Weights of a small transformer language model: LayerNorm before each block.
MLP neurons of a small language model. Each row is named by its layer, matrix (up: input weights) and neuron, and shows model dimensions 0-191. Each number is 500 + 50 x the weight over its row's rms, rounded and kept within 0 to 999. Numbers have three digits each.
After each neuron's rows, "fires in" lists the words (lower case) most often at its 100 highest values on Wikipedia text that the model never trained on.

L7.up138:604492527549545523415496482493600562543474418426594489454509538582470497506518473510492489475544544472465512430468497568577594564358498519516421486453531489476473491552449543499515441483521590524429358554514540554516483524543430540504479513446474552608490415498471499494444584489507543489452457524446536430471435485578565495504445430512519522453554577528469479488498515514519545580462427478497574473387474465453659425508424502565521492465521567430480486419475485473550480530572468590546517571437424494448501454450532560475482585458593467470447488494509508543510470510493447419
fires in: "he", "his", "in", "the", "but"

L2.up526:496503452473422469466482588532572413449515495428517533502485488506502550427437504476462446489515553511491485581488445485506513456560511582497508434471555492594551454545583509525416574465541484477527508500523525353419447436527592432587470542548528492452523544514432466555441500480437593527418527568503606466443490502494469483565458446562564468496517441444447584383484507558468507516542567528562461473498535504422488590444522442371530490505455531551486509483498541427517542495478531544431580529453516502463474516534442453430569595525579449595473456477439593540547485428572537428
fires in: "new", "third", "their", "confirmed", "air"

L11.up642:460527536479521521508470468476484452520505461519479546587492514462463506523471475430466485468492582603409492471429561529387586594521447499465493573552473434464510522426556523481533551494447414466505553584536464565457505510492513570468451493484568498498560471519430452470482455522536538511484558588472503529517504515505462502431479522617538520519557483464458467552629528502424566579530467486555419458471513501507512428475527411550447568420487415523578522451544445482528382501423478456561458569450395482522521525529443595521467515506642412535430544498385461414612536501492480479
fires in: "of", "in", "include", "as", "with", "by"

L4.up485:500524559490488447472472577489439560446481479499531498558589409518425517478558589470433467458480479457493460577421544383586512492444500496586510469516512392579512508402497500439497441604573588576505402486451515611488470478500465553495572473435499494570473498537545629551391479483498521395475578503608451494546422504492494525523479502551455508445550456503503531657496541478476467514456547566531527457491486494529438637523488479465504479572454522559463483467543466529578479588504457567474471413508472551498503523512465490593490537442561529459455477548454450504505496464509552517
fires in: "2014", "2004", "2024", "2017", "usa", "2018"

L7.up680:600456477505449425541619562491548519495517453601462475555422560485543543536536518492456478523531528420504427517545557614582521463510537500552447539482493482528487407468431483478498489534486514419425490589524532573399401535480480523492535551439515429494539505444485523537652540466587440519450467496483531441504525435576549427451502438533489509498477524584467405455502449488489528535651564508557467480507536561496580477571534536397433445405487561439493510510499431550462514570500458511507521607465553518504508441410543533465525560476484517477532484488456561471480497483374463511
fires in: "and", "that", "not", "for", "before", "were"

L2.up378:498522501509568513496551485531499458408481425507547500562465492483656554431472559490523447526568342477580505484529481447483537580532472490475506471548519446448556594568491487469518544537454589566401553524548551576544484535439522517488446497540546509513500442517470495476518506417516550425486593440512434475512436518492538410527516498558476474527552542412485536510424425503545505555547499567529445443600537490476518540417529475512550462494473447475492506545402407623388410514478486474415590518420501462507489490601441474548538541545462488420448541506500519599520568450527530554
fires in: "also", "not", "noted"

L3.up50:540589400465512445493521546427510552612529537459577528546596478528509601432522461524526397449468487563507490489455375420459402539503494646493488453484507437525516540426610558517442434483503556447554373483419501512540514483489600544510498580486511493596440548527527573517557489525521435447508534513483563401550508529459421556500500550507541468514553477417490478540580562522498555461465509578460464498514476453394491387453449546530524477564446502497426580431474499483478477504515547515502511439482502571578473550464475535459520494477470457477522507499539474462413530531441543426
fires in: "against", "each", "january", "early", "again", "reach"

L3.up568:537513493470517469514464551479476479499409452469482486450457514453470425455427519409528538500531526427504515538516565515510564486501464586529470484527475632532471516554546557518501503493478592453520473518554555605518509490553492451529568542530489523462594466490359387440470481370516475539527544453551505535426380519508497479491483385466478532467521581395497571536529422573496475520559525478455425479493455562553492466449388588529494391529559457476522555507463452509517438468525606467501451462564526486475469567418532506476443561526568493535529388477396544440513487565409543494
fires in: "won", "of", "to", "wanted", "while"

L9.up731:508416505384412470491538556453432459538574500546528482536508576500482577534538533561524564434549623482489437528517502479495541394573552510454572482529492533419558502522548489503517478456548587448567452423403533544572515514483571527405525511386516448481555523595492485576489525452498435477505415533549469501457510503476566532488520572533506609547508480442514512458403493466518587360458479560568452482503455460462494380521408396461459523489532511467473550471400492493406502529495530494460504522534423550480441481610452476537505497504498560429490519441588515520509466480514492551
fires in: "been", "against", "votes", "being", "was", "party"

L2.up72:557496510476467591494523361460519595467613510477521565527432609501494496498510472556498490543439441599502504548520506463454511456558465513435511471493425544482437559548463486523402498462521573490415477534507586562561601511419488499490496460576586449507511484572489419507518525435551494480488471513598479539570515526493574409484492481576520508450515555519439487543455481444478462546447453522469382510430534553468507470508550459566464521511547503518545513566452526513434470559497495523404583450564575444533477587485486507580457539428623485458500540357476470544414512422555462535
fires in: "it", "stetter", "her", "he", "held", "hold"

L2.up277:479504533484531446462532453472601487556501518446475472546481434509380554431417445531509465488546581442487492498437469560473491465468518472567504495500478581508457508488517520496541521541420631540466582501569548454427468507456553538529472522474458503567458474535496546557506539483538548482500528475427552501471541513575551505450550506508515570558472411551527494459449437425414494511531485470461463411530594411530562381338461528474560541517541382502439482554485557508540486548519573418519610532424527496527565536611404531517595507557461509463519466574410516423445490505440516480
fires in: "during", "down", "reported", "details", "died"

L11.up254:515495457562515534464421631539535506540525495429480539513483463488490454495505488532546384497586466534393439551503514516439458507489512524546392464580495605486543462400515503574466535546501469525524518551573445531428541439435521600488474518525543483518522503566528432572524509545473558477546464518507524474530473541506578501424530556468422607547517525449477342464484448467476537466494406519468537469500465452485453443489365425446458432436481484611496530596450497478481485491529550484489496506498501519519425514496544572485553517488552578519405525473421479403630519550539411445
fires in: "by", "to", "with", "st", "against", "street"

L3.up701:480507480432585517486384474595486507506423507498457453452446541514532433476545524557442482525544487539490468449568403344438504574542449510450543475481492567439569505460509533465529484486447496550419499502539492505520546524445437470409434476581490393528448492438571465487499567599517526487470560454522503494569564475491521504456494481554497474504528490505530440496510512551456516441420580479492527495468587526516485454534599478557483501555472502439495541480533483448502450531454511536434644480522512597483482357508525624623408417500494501522551432416488584469584469466481512582
fires in: "university", "river", "universe", "divizia"

L7.up189:497462571433440461477451594589584579603511466448542500539483557506487440477566511415481392594553492457482458569494518408540450496529491545487547563494527461523489509502446518470521593480557436418508494479523514579469476473502516482502494509488543406562485509474539442507431547448541518570466463575458436458559496515497451500432528494551470427542578587536546391487510503438532537519588503562591463497507392531534400448480465504508587556503564473406585530489451535508500508564486530447504510487464492469527580518559515504523537484424561605540448469467461367426509499543478467354
fires in: "of", "to", "name", "as"

L2.up2:547516537470549558445477476533552591561490457461459371472499430550462483473461504526489533628522540399466522500387601475491465512525498446543436545422488545551511516513578458546490506545496575414442503453540437442464520473569547516545468576544509422563520435543532495494592445584494515457468497504539475404567537583502431578431554545455487554458458498373498469552499471440475541555484498470465442486577476540554517494527460509502524494539522500531401450442561483510483508429487460525613534432405552492418494506545396587555495474628461529462518444546424530446515495510455550467
fires in: "during", "due", "date", "into", "died"

L7.up304:488480528461485544557436488486601563541469491396502526471536510538459432532451513442465549477505506541537481519459430511519555534521485495540551471459499445436603553483494573657438493466385507402543475428554450501479547478461516509507431484519491475525497462489600488434492584537429490495462471570612497436558574359444492444486550460532484497500433481464496559470457519464615451477440478554545499555498546505514473470526493478571588444429587500382476454454487508495538512475487473570520503602578501402412465420434480484516509538596568441495491575511483553528516579528444406506
fires in: "her", "his", "day", "years", "international", "year"

L4.up513:560554546429453541490410516425506478621555469466498537482506453431414465492507573513576475439549485463500467450510527424551513568481533472536434505551496622457476541410537536594468464531583485457532545492469447451524447597448486510433474499441526428448515439552568522547421414503439464434587437461522544362473545550522453493442501420523414557507595510495496476574461534430461527531490564546481405542481514552511583401498466502569510541419547501512476487565536490511577646511392596492495486490485504499498469559476585573497470502545480497493572512471480498490458517553485478486
fires in: "over", "candidate", "later", "land", "overall", "and"

L9.up321:516492554461468490502502503426545505501518428468621591563530408513506514500494480495493423478542469523447474510490467459514515523533493550586539449655450372463483489447429479484440604469606465390512563502513541529518582481604616540499512393479440402412497420545538499457526455510548494532609494545485433470542471528471518573495406657584426477471546463524485473484535428520503521446485401532467495474462544510486604455524523472612459539424532530536543539509466472504480505478484454528441506521450520483510555547563466468479472512440511476520512518511496503517386528569439525470
fires in: "early", "of", "other", "as", "others", "however"

L10.up97:518558536542586511487513510453409498531412483453438413530529507485532505452416504505481422549547526504658468563474544587541569484513525468525431485497505579483485457478426483515579423451609482494542483602559512546502460484487479435520577639420517520471559526531484415389423518590446543524518453616469527531511490526503478495451548517571451522559530550488535506523582482530518457538492473460470542510475458533522456451528369447424521466483343444553508481586502514453493473496547529509483610508490517530488445493571482540578492475413540493515416475487450492459495483526385485465
fires in: "of", "across"

L2.up538:517524476513474515391471477444583518378511467537515530524460409510602557578418476451486475505521446469566448439577517451576524471510519520447519377494497539433454526548421483567541512520469443465493361526541542566590462582461510546414476516515512559410525490525456559489516508442480527587469462491555385421514503582423562530562536469443519490494532568543614534559407499460491586505545561581440510458398514508524557539496491488428539500423492485518444547545473464465496544482435473543522530517454547442554461577571479449449565533474443521480560511447524572506499441565435510486
fires in: "also", "band"

L3.up715:517448510494505480536554486518481484551489505455415581500410544481523548507512466512500446483532529499489477462579538600609446493581581422529453439517560512500523481529466574509522479544498440444538481514566475474460549439677451519486455537422402424602486432522530459510453420575452575454576428481476591418524441589519488547482531473566452553450558470415434446456490505461413469458556506517475506477498526526443413483425545471576531511621500422416492512416487462527435560488416568494516475559455500501511499497505483525495503590577535519445417420570452520566531500479500501544
fires in: "the", "appointed", "of", "named", "renamed"

L4.up759:412584552518400472504486436449523510594518555485434440443439468463394543472538546508461536504469528505490476524502355518524389495488528549496593465455383444468526532475464419586482517588473543457541463505526570453485522497432540456497485516506541514522445572404537412548563454517442402427472484485572487463544542529507525477504417504535394509492551435443476528501517505442436467448463508462573566452425529602456475469566450523513426441444500508588496541531504487549532598535520534518558448477488490569451522472489552483463548543559495473525648518541487544551600421537533552484
fires in: "february", "found", "founded", "more", "foundation"

L6.up131:496438484533509528607394479539558574578437481411419487500490520477502487543462483528475420489561617457507475446488501501545622585603432524447423479481505472432538545558496509502522457495491427524492560497604449589440459495490496529660454457492477472499457509500435453532552502517462602481494496511421435557507569515494455535472512585553434529541543549540401451520568501420460551580548457558479562440499435500523447521467489431500486566461521566539542573524504495424467454495533517477452437564478469548568538409465458562515456543398535551481503527536528534478361455499492545498
fires in: "of"

L4.up616:466506495509449559546550533601472447527511503461484471585530547596500455380516501407464512423501581598514376481531417435543522487550568575452540378534496495513494565533479482511553464519504415425393569505561516429490490507499480510430541446493486518429504479530572510592553527484520499518465443463477484479565480541550416536508490462535566512558490547556447447519539431463466524495494510498614438468533546534468505488546510525360569458528599454473623508538494508542548556428493535489510602491436549418455489547511491524428625561516493453464463450495576469492536446475456552438
fires in: "of", "being", "been", "like", "leading"

L4.up619:490447377460477470518519511465537576596499467529534546539492475553485508420523477515524554455461570566510510598462475529541529526511492512474426402456514476432459495484559466590536506546497445510476522567515547481429532583463433436458539539431478512535545530494551494481447580561500565449483462467501502524433507521492471552503488394495555437618454484534449421535566526539437498491566485476545541536601537608496521473358430526537478524499565531510548522571502552508541437458384516582511502420465540475488462515387585479541517476585444554443545526469573479501389350482448443493
fires in: "is", "yards", "live", "being", "instead", "lanterns"

L2.up587:495499441566539472445529415534467538492537506522479562522339505409562437521584435440508547457499567474505583538490490564506497481446461521500442500566508529570454478402560545476598533511497605537523444472566508579500499451540553492540440551584454545575525475507494565505466465429456500508525509476492501536462433481432516544540512489560547477429565516433530468464473573451480466481484458518450466518506452583503592422456508616515472432463482553438482506387417456575559493523428569414490530516552545486514565549468568531433441563533500482506610479467606448427372536540528517487
fires in: "that", "each", "reach", "coach", "coaching"

L2.up616:468441437494452487439538522431545520453579551541423439510517569463472475498445466460479568545587557590525462475514459516610558440619531546417539504490402546508499458496470439537446461573573537573409478468546433486493481516471559411502497489561518396538546411551552448485538521578448482527546488518440445474485570532406486588469451513511522437486496477496507540535539580557403506500601518546599494406540562525392503538483505393404483502441545489510419493471539519531468356496495520510443537551484527534517483554489570467544529543483483475503540464474513592492560416526454482462
fires in: "from", "into", "s", "foundation", "founded"

L10.up248:584489548544466450524629625513526558470534595506451477498475597502481376576515548549463460465528510506548405426516493604527487432495586491581475456496487492528517514480483572542507460464456489506582421468490495508451461503526482470462466593517455538540517511491494440427464436504517489503480456395459425448524492541497491534483435549461468487489612498576501428436509447542512479518555492526446489540464496511508471535507430522583528457502477657482380496491494555459534556441520497644455435527511632482471480507543498431545520484369557446507514506561542621497477513474489430484
fires in: "october", "april", "august", "june"

L3.up693:444452491472593497552458576475422486570525458464518449447435536568472402456556541532484464415518490516562560468539494554497527476499493640464450347468496501487500463412523482627469548473471482516437475593544527519515544502474448550382583535534377520433487541524500525516477489476516595460515641434551454531529464502537497523551531415526391548525541435493519442498560470525478470529587505551533591488498430513548509502468474551501475522454518460474504529481390463600523442522478485582481520499441555425494476454502498546565508364552471511537535461532504498448500488458523413573
fires in: "as", "for", "yards"

L3.up110:396539481531484506536540508509503459425515442565488513421459501502486508474428527487492449572498471659544527543447441419513530488477508600580440556503403490488473548461413434574480548502474521432460564534546548474444473549453496535437568441532494542418565477524639468476464428597529482481540429514462456462547543418524597465520438459566505524485542421513531502545495512554410597384510599502531516446505490555496540481584504500436533429518522507542545423514519462475382419448522473565508489452591503530465551512405467534490492513515490448488472503520444573467574502588451566503
fires in: "ft", "found", "founded", "foundation", "friction"

L4.up544:509471408497562512414455424468471486538472515410406516451607466464524531450433573556524556544586509529492461502387565468560516494541514507538561490493494513524608470527470565429539529437483562417415525514471481524478481509545461530495546467517519412473560511450433465517527495561426516526556422511438518495479498533487594475530559411519424507527515528537558461606501524587565461517457505501436396559557468537464467403566584512448460455535504567536520551490502460460583431558494597447524566513448533522470491531424435540508586554456387548482531492517487642442534419534491525466
fires in: "in", "international", "institute", "intelligence", "across", "throughout"

L3.up142:498546532566490461547436530456526448539444425473556474525494504475370553487470599498462485467444484487466459473508475498461567483493498548473472543486518450487489448467450607460588504448424504487427513483493573580471518543527479505569500547551424509562493521489496456503523558509464460468523480539397369481581528521497509514572552424450528433476478516458540456580491518555489497496452607482390493538463472508552526511483629467525525471451600484518451600616488486578440464501614527531523497431591433438391565570509597480566515519546420482475452421524557502596466462535518502602
fires in: "has", "had", "is", "are"

L2.up438:509486423535481332491580511624510527530515460476477507460464559368516482516417493558472547418473510541473390431530464561500576516457430502495522576527467481479433525529424481430456505528568632460414432610510452554458584471576667500499519533556555479529469421506534504601490533455516492528525455488472508494538533382467387481498519492498464518518478507496418484547513489531523431500552459486478519546511501492461542511520464496506437514461555479521532503499631511515527516521440383486514412609481517565433524563505497471478495523511510520515462425551470551537414488516438478535
fires in: "for", "that", "after", "former"

L4.up409:453497473457475514436536514545567514523467418482438478490508452536513441463413493461522498535572578577493487394470622501566488452487514592610503542536461507409461531441595548468503520506547500474551472474581548529497583379501453511648541552526496457565581515468566538412437496520428408511478379496480546479527389521494523471529537522533558561582526477532466543509553517529495487452493483505547435424457554557498498387483520514515526603431459477493499484541530480511471543479472429422491452454466558472441520427521517502437603558523461446531389466593452498483519587532499536503
fires in: "the", "including", "of", "became", "becoming"

L6.up567:457529438518553477453372553511444552614468489486488538552581489455530571499534518524565510501457487466526480518576515462475507532549520502521534477434551465522470431469491575592402462486444502418579464508507451495513523446539496564547455595449503544522603494494549538560565547385464421575469423421569478580556444487504475478445542519573480476500387518451513623462518530471413560478449546502443464402489539474456353506576567462580452533548502510514470476545555506469407471531513510557455594548528492526397500503570506565539503513461512583443479540451465499479486596531496500524
fires in: "northern", "north", "south", "movement", "east"

L3.up53:498372481527623489528570497513519524488537511510556520482502512446550463528405527495508485561475436439511579551479553589518515429499519535552461482473544515478567501538465485517479519516532494523450546481566505407509523586412455446414416523478615520594444490519482497387522564500434381439525554634482569607491577528591470402561507537500516466522576442547512430478469502430585475530590513525525582496535494522567504437530532471483543508427467643443564457521497456465474434489459528409478538429460563460444563519548505528498598536535477468475468467525514472547515502466525550484
fires in: "following", "appointed", "reference", "point", "followed", "promoted"

L3.up617:477533560507534404407453522415493512536572411438501559453496444546477556506510525575504445511484463501489496475597527469580520433507459513484554460495520507445497534496515559532417513504532514531510427428464417529585469538498479531471388552559414512488484527612473425581547465470595505489521547505451511529457529419439556478427530460532532450513527456500542510506528405465436505502498524534503525623483484470400551491406489533411488570470489505499546478491563464483514571557540505506377422491578447435575444494552584581526507661548507515406371474463498541495507496523545449445
fires in: "to", "and"

L2.up11:499458503479503484471519486541501617559494469530551510487581494421442413469506590507536545618519501517431463498505361536467545560507540440443512486450455485418482411455537577436513410518372445401554580540517531574424565499530544537525588489506494448556499450479505507526479562569465462498500549554500459509485514587584587471457444544441477472539414455504488524522490542504430522486536477462486570507534462527490468554466553517575430447547543585599505506474445509530522436575493481575466483514497513532454432552568420568482491495528542463574423513445492496579361388504453541473
fires in: "university", "states", "is", "california", "citizens"

L3.up205:552532508504534491557466490522484505599434477482556489531549525506526425582488523606480513531538506521455425504539524489471586455483448530470496543497647438424459478464530543604459380540425532473448491489550547485495469568531468506477537445494505418548419450512499551377549432549543576477452511526514418422526566587412555482567474512568408483466418453467560529582533519503467449487560574644474494439537477492453500497543471506436517460476480538502483489442422384444557510518539577620512532531529516481519480470532588439540528453439507473494427522447511572533563474478524403518
fires in: "on", "as", "research", "states", "through", "create"

L6.up106:473506564463545476438545593477495488587506495500487558450510593514492455448516574571478482499505382519529491568518529489520445520424464479384418523528443484600496599480467483448533512511423651466465510443500579435562565499636471526424530516521482534497508545427522516556491529470477441444416567579559491490561440448479510469601570429495480492486459565484461461470515529539398463538520602572475499523455529520518466474445482541572400552535558482486475502430410538498580422499412479535495597535504489471430487488494528464412470487498465424443475441503562523564489595478514516434
fires in: "with", "stadium", "include", "for", "including"

L2.up595:493473457523576462527592557549530611505450503475414570434473447522455422496415586497555560503442491493531473470499560464605517494537504446512463476535540565466436547493442467508440532471496481497545460434461440527490563474520458611489569598503461443448575570542538461478370472472525472517549502482494570518475415477426464439491533505506502575519463393478494495483571498539509632423501541503497412527525431495465488445577508525433525593502527479533576552514566579564488495533556383540387523505445427496446589528540495586475625502453511487547520437509446486430488530502455516477
fires in: "second", "small", "same", "north", "south"

L4.up153:532586501459519568561547520622491441524421498517508507481486487558396536370495465449497458522479413523514498525582447517448453452482477515460429444540530506503447539555556552470584493592500532478528551484559540511472498490347460429522543494519576480511596432577524469531522510456490448454533451492495644436520491433541433506529568477521646605511494466470502404512512515486460558452447494567481506532576464549397600457511444534483403581537539563424520428472515498495571568489481464537470430448498447555534502503555481488463474441490432520540504445540602476498508562504485492544
fires in: "been", "being"

L4.up221:445456441493443495567396480548584490498520437623435538537531483450523502565561523485475529481491432468521419461464445525504459511493362496454470559512530463489475486496595493445490484515466495466509512587448556562445483507532419509564489581564604488570556600502473566441535500601444472502470537477536524519396552450479497545491446514448513562587505530612465396465490559441527455537488459478438574488554540627521522497475494587474437592513484535522504521486505509474531481504460435535464537483548458500521500489447409478510541594431589443383489449437493372491479494565456533563
fires in: "include", "institute", "instead", "attacks", "attended", "includes"

L2.up161:533455440470539496476442504568589504566466509544506440568487511543430491452532526479474515550503498548553465613428539530522515405519541467546562476511359510451507505457580506550568529493447483616490496567453505522550524454462463477565550468497427475592551480461495518455502511569430465528538432442573514530453455477420471509552407531550491467537443386541510478372621484522508455569488529470515433482465480554455507426483460570489500458488572504416602472493525508432539525530526515387558516542493540358481573617538524562589437524519508447479420523493447508585475483548487474487
fires in: "her", "his", "their", "herself"

L7.up112:474476532472475405570466413569462489600513483464425523494443564495528457543445471503457532525527521539430410440545484540460503507480444478447504442390504527524501474472511563447522481440524507453454568440448540449556563633452483564452603505454572541497541544568591455505504452552514545471541393597432590528457555552495528473505587550589456497512521490515575458617482487549490450462538513455503448523515573440591551352472481530494523502490426401449428453484470528460494588555473528531514522575520550548446510533567531513563485555507564498483393509537488476503468402563479512492
fires in: "of", "in", "from", "include", "to"

L3.up632:425418520510574513517591405645564425513559427519428464489526497516566611513525521519449481516484422467594548540544493500485577576464476557476509497527491512533504476505430410476485543507551576502545494510549463556495536438468550524529544472532563484576483529482560540491469562446511428399516453409544455533552545572538514353568489428496502542473409501474434560550435555449447501429569494531496520466506412519446531496565549528460509461474449500456427467423439440458449459410518554432465574498510532555513442578524487394566488512571445569474483520430505560448516472459476562521
fires in: "also", "was", "career", "a"

L6.up30:518515640490554567516418462488570549560583454511569477482450438534438457451520556525528413500522541444552432462489505553561555479477482490437516531408429466417503414523517517521428489446394463525427429560549536471522517518446489535525489470482471576505585530506476501527541452509521445536564515484588582482505462510546544492394457506507499434430485472498566481494473456452483424552496378565445513552489496419504553412533500448595485607583514605564526543593518471507476498592486544542426590464583486518399458475443508499476447496492530550570422515553555484520508447484581446499
fires in: "and", "but"

L10.up640:576488629438530470581535523459478574520450496460525483516489557522510508470480508515477433524414505477466430453499430480563523539429513598452517449459456592426429454515499543495511479516441517473452521474489481479523515517512536478518448504461519534570545495486505409479470593430439496408416499547535536381521461518482593492524412599547481460576562528497514556476502514404484540383620450484520515405500536489534521435497629457568541503502541553464637507501438563532503477527535452408482509545416396498502466542381507482495578475483542504512532577498609512472517426431469482529
fires in: "the", "his", "in", "win", "winners", "wins"

L11.up569:468473502496500512497491553519464514547530520498415515483542525445452502486522527501483448514569498497450520588504541599536528458489501515455504433530499494503444458495452508545610490461441483504528488506516512583474429523452479452422539539474423431478512497525610481494510558406481473504512444461385480510604565531500551537535514516534613501720436424542500589478481473450412530400445465521524444463506557459468531430571553468472456542557404532501506503559477552411520485532515514515479468470583553545552522503396470469457372475563500417498446571503492540473575440576475366442
fires in: "to", "been", "will", "being"

L11.up130:537429504455519455517599486529539532548521617429494502484538511485509505520464498534362478472521542470524414429515516555494618453479582463596543407470492382588525531459458631572494430493456554487571428552522565463431505437462503495548551537478512569516495437475458500526499421525527455515419465392538480463495546435486535506504406525543519528515527446529440482476486528499536483493512527592474532479470448564521515515542507540575474413519473560573414570424568463450587545507573468536513443465493487555474427507484531472605469532358500397571521506505559531480511491496469499596
fires in: "october", "april", "august", "on", "february"

L3.up317:532567491441535492487556527497486459517538521510456456532421552518527513435481527424429509416530608460518499464498486556391443599378556440476497535387467536436534462517552459523428582477528551451437470543529463490453510486461600482491419530498493546441497474593418489447616502432520529421493538527534488420545480470429429508514517505494512492462634567447502409527462473567555553472513476476514475538631488524521510450585426532408497475513532517453527530438472473544617494503441515539499480549461538543537564531451471337481542557496566499484545441511512566531571525565526498459
fires in: "which", "where", "when", "that", "who"

L4.up79:506492549518555523430505493505524529546495533556405453517461485613534536458525511599548407509481527487450469581540386498517449446508458406469511458524594430611443546527518512382522482504560600569517579477505469482530553536588435457487433469502509460523482535473599597522418499503572450477482478515533454547554547492510483510583570529449528419503389510431504483530521561523457483486607512560507425487442504574483525470536349422495528526485430551454458456519497494587487491556460485541484480488506496462532451521480538526501556562532397581477512488489410464564377423445499537492
fires in: "2014", "2025", "2016", "2017", "2024", "2015"

L4.up695:469487502404449523514480504626537527523591482490606512425520534472546504372398520462584532498501507505484501467473555498415470481571548564454531428504512522539468456533444537487532480546455503508489566519436466588501559549487464502498491588558431415522492484541488555501490501443503489463526456446472427503493468544444427480444488576491488557539559522535496429588572602506477481523533466428436448534508594466462512472539467472562472553442615501430461508470555442451442451466561537563389439469461503534498561507414519560485562514471401379490435378540494539483525434549613565522
fires in: "name", "award", "awards", "its", "included", "game"

L6.up444:502407525474553465539474543421542478544521498595444461507547513491439498491419508474449476509648536532469475504506451535460532430482509484540516553407645424451458492608467525587561479555555510554477485470530500495517414435554524549510511559495554551546523428565548569502478469529523465496548483482437529612478455571470434492512558442477600497477519467451480504518497493470580482477532555423550491522600487485538395426535497409409538583516461489520483489573529447459566560528514478530455524520474583456499487415397435452574469536387539382505504516527471490588424479565509494446
fires in: "or", "and", "of", "organization"

L2.up7:467494465488556509418451486527516590436495482497503513521501518541506524483498467496568485462443491502533455492508544542495522438472562416545529407500609430641430497445447533549481409507531537445570563426540474555545481452528541590467497512500502440540538599557489485465476481523495471423499549460500522512502459478532503435483527539537566501507444455564551499484466512546480503472524587520469484463425423542457526551495509476598544576576399403570474466501560549555497498475483466583448649432495483484432518452517437413394481466460521542588344538382385520421528552501520494489
fires in: "near", "south", "northwest", "north", "east", "western"

L2.up650:459554510503613566462535481495532516466448465480543464450545427571511511481481513415516529509524478469538615433498522547525462563495488498444470427545576491428553499459486518475496517484531555398530492430606531553553473435480465518449523500497474422476536467491396518491568404544554575426560576536477438452581476541460485504476546426558504516537571600512543579542480546542452431494461550416512514414574551436415515615482496537429544519564485427479468545529418386544448589503533534533476511532528512553483601434516453446483524403474389440494486516497538458419436473460539563510
fires in: "the", "they", "not", "used"

L4.up505:482520532423499509536512550469554487493405362543541496515475487522438414453483469469473501381514545492445497471523447562490510597409541477538592468415462502482512453507580440525515503589554453418512488560510496556448541483525490518578413631512505554510425425495444541463395506480492481415497544551507489437461552491499504485541594441480550523523575501608476393550448572553498482502500511444512525480575475465442569448543447461539538485600544470541532425484521434569477434406534426558487460460449559535513496520382397488577482539497494465514430510512460554587515537571527512502
fires in: "where", "each", "that", "original", "higher"

L3.up479:583536470523476521508451518606553578570518421506502531494493522472477494500375460496572468456467447575511432555477452590514537470482461496441503508499472511604506524517617438492603408482485589465490462520475430502408530496534552462557442496570493426562399509480549504477592558485471385435495453581448510449525515509445492545528499520459507558585541602487565501601504492528455547488486527488539570528566409500497526520450376447477469503540531432507560484538389506471582451494464569397522476524489570536476474516389529441503477588498469449525495507452415476526456397491487474510
fires in: "used", "during", "including", "towards", "included"

L11.up760:547430523551450534516470496509637513525557491539490532524526509518511508543495535454406398473530435530574481539409505552437531462529460517429485562483570388488469536566549486553525477553456469481389508519430569502516552549548598563490511437385566547495490462576480456507428475465513480524449384462420522550508527425444473506476418546516525579428545483551484513588497540520504514467521481576508481558482497459476502519537470514406438521582389505569428474531507560509474553493509576454537589602441515485448578591548513510518452564467461442435550498470448520497443378443586463493
fires in: "he", "it", "who", "central", "and", "him"